{
  "n_layer": 8,
  "d_model": 256,
  "n_head": 4,
  "n_kv_head": 4,
  "head_dim": 64,
  "d_mlp": 896,
  "vocab_size": 1728,
  "activation": "gelu",
  "norm": "layernorm",
  "norm_place": "pre",
  "norm_eps": 1e-05,
  "positions": "rope",
  "rope_base": 10000.0,
  "rope_fraction": 0.25,
  "qk_norm": false,
  "attn_scale": 0.125,
  "bias": "none",
  "tie_embeddings": false,
  "parallel_block": true,
  "init": "uniform",
  "init_std_qkv": 0.0435,
  "init_std_o": 0.0109,
  "init_std_up": 0.0435,
  "init_std_down": 0.00581,
  "init_out_by_depth": true,
  "optimizer": "adam_variant",
  "lr": 0.000726,
  "beta1": 0.9,
  "weight_decay": 0.26,
  "lr_head": 0.00332,
  "warmup_steps": 385,
  "schedule": "wsd",
  "decay_fraction": 0.69,
  "decay_shape": "linear",
  "final_lr_fraction": 0.0,
  "batch_tokens": [8192, 16384],
  "seq_len": 256,
  "doc_mask": true,
  "z_loss": 1e-05,
  "train_tokens": 113900000,
  "steps": 9337,
  "dataset": "wikipedia_en"
}
MLP neurons of a small language model. Each row is named by its layer, matrix (up: input weights) and neuron, and shows model dimensions 32-159. Each number is 128 + 32 x the weight over its row's rms, rounded and kept within 0 to 255. Numbers have three digits each.
After each neuron's rows, "fires after" lists the tokens most often just before its 100 highest values on Wikipedia text that the model never trained on.

L3.up137:179127110072140092169122152143103112102159108139100141114058153190150107126123124182096068218185082157179118123133114107158085107128139145147118120102118096117142081128161098168142137106142129112088125147107137148193153140121107164177123154126133150161145120041128149128120102178209171137075138075114087155101159164114160136084151161145140136125049082126143086123092146136198081113170
fires after: " O", " C", " L", "if", "E", "L"

L3.up309:179103137128139107155082102152149129144144120121171132118075185112135138157233140151165137125178142127138140101148124116143106105110124166163142203112088122112181133112136144102177078129092110088142088125149169079189180138099145187138178108126164135093131098153157195165113086128104098156142147091137077126118118131183122096089064110121185144058140144118145141095120096167094121120169
fires after: " S", " H", " V", " G", " N", " A"

L3.up401:089134107083128104130133128130127115152140175118149159126094133143113149175104059125126141170112127062082120152087102037107090045117185127158115104089198112085168122162178107192049138073110142070159146156145136112147148109139122145157081131090127106142129126076213158136156153128168212115114156131091122171087127133173157133138097123164100168174123090109166136144159141148204079132114
fires after: " (", ".\n\n", " \"", "==", "==\n", "("

L3.up790:145112129119152102132090130131175142115196139207165171178099169134088152114130135125132098170162089047134146130146162113113100091113174164143129082111140156064128103168142122163155124046133152134125109115178080090191120178208097172153090175120105124199149083155164113125136114170123119125163177138101134132104099160139175111035055118108147131108128106084095152145103116160155144100150
fires after: " sh", " st", " Sh", " St", " p"

L3.up420:135117145191128072150111112104165107147123181173150108091136138161097085195157076154144124141143137139155120120130136070100147149093154140156145152124109117112067155137096135117130139116133128114122186121113094066136165107093113132119132103148181189136209161131163084147089169149143114164144136087131171128156104119124112137148159083083126094065099113106159158099120126099139164130070
fires after: " L", " M", " V", "M", " F", " m"

L3.up146:143125135071125127103115095148169068116164179176124099101101126141161109151167164187167110149178115077155191159171183116104101143068100183150101170187117155112071101159107123096127134147179112147147109133134122139103194141120104100165105138152135149118160073150091190140137105070180149168112144150184197126154145092090159102179146180097159138173103147066167109082101126125175164117163
fires after: "l", " l", " L", "el", "g", "fl"

L3.up590:140082056087124140102086181118119102106097166117179201144060138113121117180100078101107091156119116057084177123101112084126151123137121140123235107123048118073147101156173157170111143145160159142174169153119140122187165121171100170123099134149119100097159085122172109091182123151147163116088179081077103104103150169133163175165171122111130115179142145161155145096085097138199156119117
fires after: " T", "-", " s", " L", " M"

L3.up427:152131116161120086127154163172154136106119173179118154183088133106117131176135097201094113130150118118079095177112149127125047102110140167122208119146142123098105168133093158160116140084150150135180118138104130049143147132089134179135092160131132169149099094120197143171108108071190155120128112159168186175116108103195170097163101110122141135193123070074162179127156075138115116087179
fires after: " (", " v"

L3.up82:139123119096160090105121139229122103102153117136132095123079125139132135132132159138147089193174103061123149170110178076151124059061136103132097130094158090098096133173162118155074129106136149136147067187130143134135117171140130163167111110124127121117150116106175147122162107128121189184090149098123110174138131127140147096089127099129124148160119113116152112059145109173144141114137
fires after: " c", " R", "p", " e", " H", " p"

L3.up10:181056161123139094108114145100143114104174103199124127170119171113151129133197161191151084150153149180185130126144185136148205131121127110105097119073164163148184063091158155112167112138154082095102108093080137114149169154131091132137116106125181089106164105075139132202195097128210118218101165165159137213142083135150139135090121147104135108140106132108136091074098176104121125131131
fires after: "c", " C", "l", " c", " P", "av"

L3.up465:108139126111109119131147165146147072089129085114116164150069102143106113199155089145154184135191120112108103099136168143139124117107189161110193148145092159115109131141098088071136080104125139099155156193070113095109159148100134165147083129116117113159130117056103123132150079112118207104128146072069255152152129088110153106159174093143159155139129135114103066173093111127136146118130
fires after: "\n", ")\n", " l", " L", " ", "D"

L3.up275:135149160065135085153107167125133180093142145161085183182141137092097142150158173113133169128137110168110163156091143082130093098121027148131101158132184086080095126157133120169179158135107071109145074148078099085152140154064142146138118149093182148125092090123124164146124074147175125145164100084158143083119114101143098135097105147133084153169071080073151151169140134137080128096109
fires after: " (", "-", " a"

L3.up443:132057086131124126124086109073104121120166112073107118180125143116133163130146082137079088081136104091140134152075090108126104161095122118174125094099062154114151072136111153187157136094132161097110103154150161168162104094106094154188145121158121126114220052159109164089094167135118144160084186088098138156134150112112144136136179128144144124122112154140141120045133107193107140135155
fires after: " T", " L", "000", " fl", "ad"

L3.up759:158082120101118101115105053100147110096109177123138117043123101163163085135149098167148110105125072151136113136160120142112128143114146141135174123122150079186145167154088152122164140172141101144143121180129078113124088146100103167157105099097117186060071136127164180134128184117131118210130119093129160098110107157164147134096091090076066140142152145104161176107137140121184052081135
fires after: " J", " E", "I", " p", " I", "em"

L3.up656:190126184163091146152103168125172147115132129098192142145104152132124124131128089200087105113201143141196124166100149113129094113112142155183135128074116111110115148099132155131120110149180137082127158105119221109154142117058109146139140141136125127100164160119097128146146127131087129136145147177136096116178060166185118140098101056129135185151116098173177133055196137093086116070122
fires after: " M", " N", " H", " B", " F"

L3.up124:097129074099147121147181134133167093175148213160121178105118144084198103123128088161085125109101092123114134125182157101139142132104085128099180148125144150121111157114096161146106124134145141177160118151182094127174156196084081129138092103095112135087144150067166091139158144119156165116136123180115135080099090148124121181110161128107140154117118115127195148058138137116074151105108
fires after: " d", " c", "om", "c", " P", " p"

L3.up485:145096104114105121164116139077143101112126116139148159161167155101169103145146141106106099125144097158119128105154089110121198103059104196088085166121063153079163173101141121091157135109148142087189107178104116122162166151122032163167113070138126084101178077189136148150115163112138119142075196127117136183096106140106160117106046142199170155106091089098082116101093126119130106131134
fires after: " S", " s", "ac", "s", " sign", "ad"

L3.up525:162115157173154093088109128224133154078104160111140141134139088104123096138174155160111196099132090095069148151127148119155122090083150167138134161116164142127091112154112075098096182125097114158177084149100100100168120173123196117108100206127117177153131093111184125138159137097093142115122122156142138106162158148091146126097178133108163133161072109095130110144099153179132110119100
fires after: " h", " c", " |", "1", " pol"

L3.up32:122093122171160086136143143102109119104181105145171151064194158088116141117153108128146151140121106186121087142150164080114084094136169100084092096126204131128132134156138081131134125088095068180119087180135176147171150111120112118168186074120161121127137138124158113162092136113171153151121086069147100132154171121073131165117166110165199189088089119173157133129125123117147173067152
fires after: ",", " g", " T", " general", " t"

L3.up94:150128097135165101134098168117117146133120115134137131128100158153093153107146105077114129105155085160039103188070128114139124134114115138181141134113137138167124109105159161157178141106158145121159088131106188123156049086134105121156107111184209108085155100154130128095160108145123134155129138083131093158088131172111141146136142119117147133134139109190096085093143095150051130128095
fires after: " N", "N", " Re", " U", " T", "T"

L3.up553:134064167185146124139093098156153103133153150133113109164098114144166094200159038151140110144187091041079118136092125087117170122107178144144165142123063119118098138160134160117110126096128107109172117171108158092144134100134146144122096104106101162115139115193153186106167103125161141122091167136143099143139196142137197156185120099098146144142123124149153145076139103135129193065157
fires after: " S", " N", " H", " n", " h", " s"

L3.up675:145147147145104133111081107131191112143108136168171133131144155105120150144076122133146050096173164138117108185110156094113152125101088111191146152113069162146086108112069129103144074140120087153089143113125157133101155133104122085151088123198163109129129090135090113120147153127095160141117102150094096159194185103112201124121123192210099125174076084080112177125096149108105115108130
fires after: "ul", " g", " l", "n", "l", "i"

L3.up780:109127103133198113139126116110151167078130174142116112107104182135104120138083080123139127113120113055057149167127149183115168115104176125104103122120203114070108159141118095168132075122163141115126134173178106080172121109113173203154107101173117144114152067064149116121190120079129179121095150122159148131100086089174113087102157080135098106095109136105093121121140102152154116107137
fires after: " h", " st", "===", " (", " \"", " St"

L3.up22:128136143156131110162123153106114161049152192138188095051105146143141171145151120101171148132151151149101031093128140092115156145061126182121122132063198143099125123116124170045113165146108116099172129103117124119146090148102125159135094081105156163138117151131107148125176139208111132155118080070126148142112151150144161170141121136146128159162128145101076115123119132096080124106142
fires after: " E", " n", " e", " I", "E", "\n\n"

L3.up185:120155127144129078134143227163164060130126102183157104089097177102107063131154166091129118147147179161138105153142140115089137091122174137087103111129115138079116110147099143153148147135201096185163103132068130132112123110133101162171124075140150119096159163157157096153051131187084149088145125056138108150122113086121161137146068046122120159077083117072148136088135099134102180129105
fires after: " A", " St", " a", "ail", "v", " Bro"

L3.up613:106081158070126151163105055152213119094141139166097077148097100114111070125171101205106148129118069099130090156136112142155187120081167145120131124114118098118102131097092180156068044171187078140119109137146179077147130168122168140122106133082092147187136122131133112186173105134139104144075129105149099097119214096105134085137114120119113114096154143105147119105150111131124092088107
fires after: " h", " H", " R", " ", " f", " c"

L3.up528:116097123098176121073148098149104124137128106132116133202106082090103117142129072123135171100146107114156087153145123108151162065082174137113145141053058138142125058180136129149128104109169217150159098172170104111130147161113161083120099176138072162125160065124136116124154153141088172145138152105149179156132168116107127120103156150167142192103137170128098116114111122182066131117104
fires after: " h", " H", "T", "e", " T"

L3.up139:115138133084130087126093088143217126067100165092112118151130138098158132137130165134131124169137123120138174125127157100141125155064094108155085140084222159132130128195079078157121147093151102153132130154118136148104142137067083137138135112112133107168161083087142170186103141098154218137121189060124167162128152126159135134072144089206061149121116087077146088194140153172123106123156
fires after: " st", " St", " bl", " r", "-"

L3.up223:142198113162144117052162130181191156092081143116125104116119080171112127163121100155148102082119144034116146133098139100111148110073106141147157154179144101119134087226147173119132102067120116129096116103103179087119170153134169187122081117132123107137093146138150129192156152112176180070136095176133112113122169100196136114217071161206124182164123095132124082122076128123105095165155
fires after: " (", "0", " v", " f", "ed"

L3.up286:142109133133197101094155113169116080149087190101156205097125149142127107139142144124124239113137165102094156144152141109123121104127114111134090068117204167103146160084135243151136120123132190178114117123190088152165161119068103098135114120180128093115223119127141173114161138121132160135159111128110204095107097195166159142074102147134122175137083111120133127125121091098075106073131
fires after: " c", " p", " M", " I", " E", "P"

L3.up539:180096151117208116064117059130132116106097165159087165143115142138138064110101145158127153120156112069104127168110149145167132103069112145090192111112185095081080117141062138149131068142138186139127109123138146155214178117142110162134179168137157173172136097159151112191103146113135160136138158163177114146111082183198172070100117093128103158108142129077133196120104088109172151064132
fires after: " h", " H", " c", "P", " C"

L3.up226:116129166148175081106074144158093107154133094122133133070112113127119133158183085147138183171158091126107148122129084107140134114144145131066154125114134064121184079192127105181153145104125125143121149158137103131135158119141086178141125126128103193140125079153064036124146101153111128173109175079095132113075136107154145124139146143147147131073110173081132133130140092163070128057104
fires after: ",", " g", " h", " b"

L3.up195:134178127167067115112108120168146090147117136208100097110138118137111110161103172099148163184171133127128139111111159163116122091086151115161127093142171145114119111127111131106121165138132114115114139126141164096149190207089085173130107084130118167064151125062137085154163098185126138116112169151070118177203187074096191133097096051121154128116151175079137136098148145123094111110109
fires after: " H", " c", " g", " ph", " G", " C"

L3.up534:126095077159137117180110160146092105155142130111203150123112156104126116152137131102092109197205156103159074161154101107163147138088144176158166152096111150158095091156137095090084158148165089186083089128106106125128072125074064127179093098099159188122185115098176138126082104109105184155141134090080164184115159131102154099120154121192123128146105099144125124080112128138176106084085
fires after: " B", " L", "B", "T", " T", " m"

L3.up662:142157114071158095043148158072103096121145097134043184174159178129135147119181118135100136170150084126122148138178132114093098149172104101187132047095109155107127145119097155053153058055066146092166105156095099107124140122127111187173117140147151093149143104130121175129104166124156175143106133148141184101128120144129154155085192154110106149090081084075096135102126131123120143123111
fires after: " t", " T", "ac", "c", "it", " h"

L3.up417:091108129101099101193132179101154107170154106107203138153127101109177161195141149095145095141144136103057114093115113123149118146170138160126139113106111144111101128149178135135194082153141118093159135120175153070155077154126074107123113092095158160094124124129199173165095095122145155157162225147120062134106105169114109140096121145072103157137174140101191101090137063110095095083103
fires after: " N", "ol", " T", " al", " O", ".S"

L3.up496:140131160090136110076143112152115079104130118132106085145081138152130091149122120156094139146125154084118139184133140135134077055128143137140099093155138128133120079172109149140166118151119185201137104130149129128163145150103155113194117116141107107111179116056150136181100137053172167169173079147105214158149179137161153132085117179151122103127097168102113124140139141145189134113162
fires after: " le", " l", " spec", " or", " did", " num"

L3.up83:131096115119101142149078100100123120140170179098130174131142111115161130157183124114147091101116117105092094126132212102122183124097160125173159142161106103108074122084092154184125104120190174093144138128086140134137188126176062119159149117131164150125138141189134165098127105089099088190103125136135152141102137084111134094080095113143178152126143112150119093135122138105116124087116
fires after: " S", " s", "al", "y"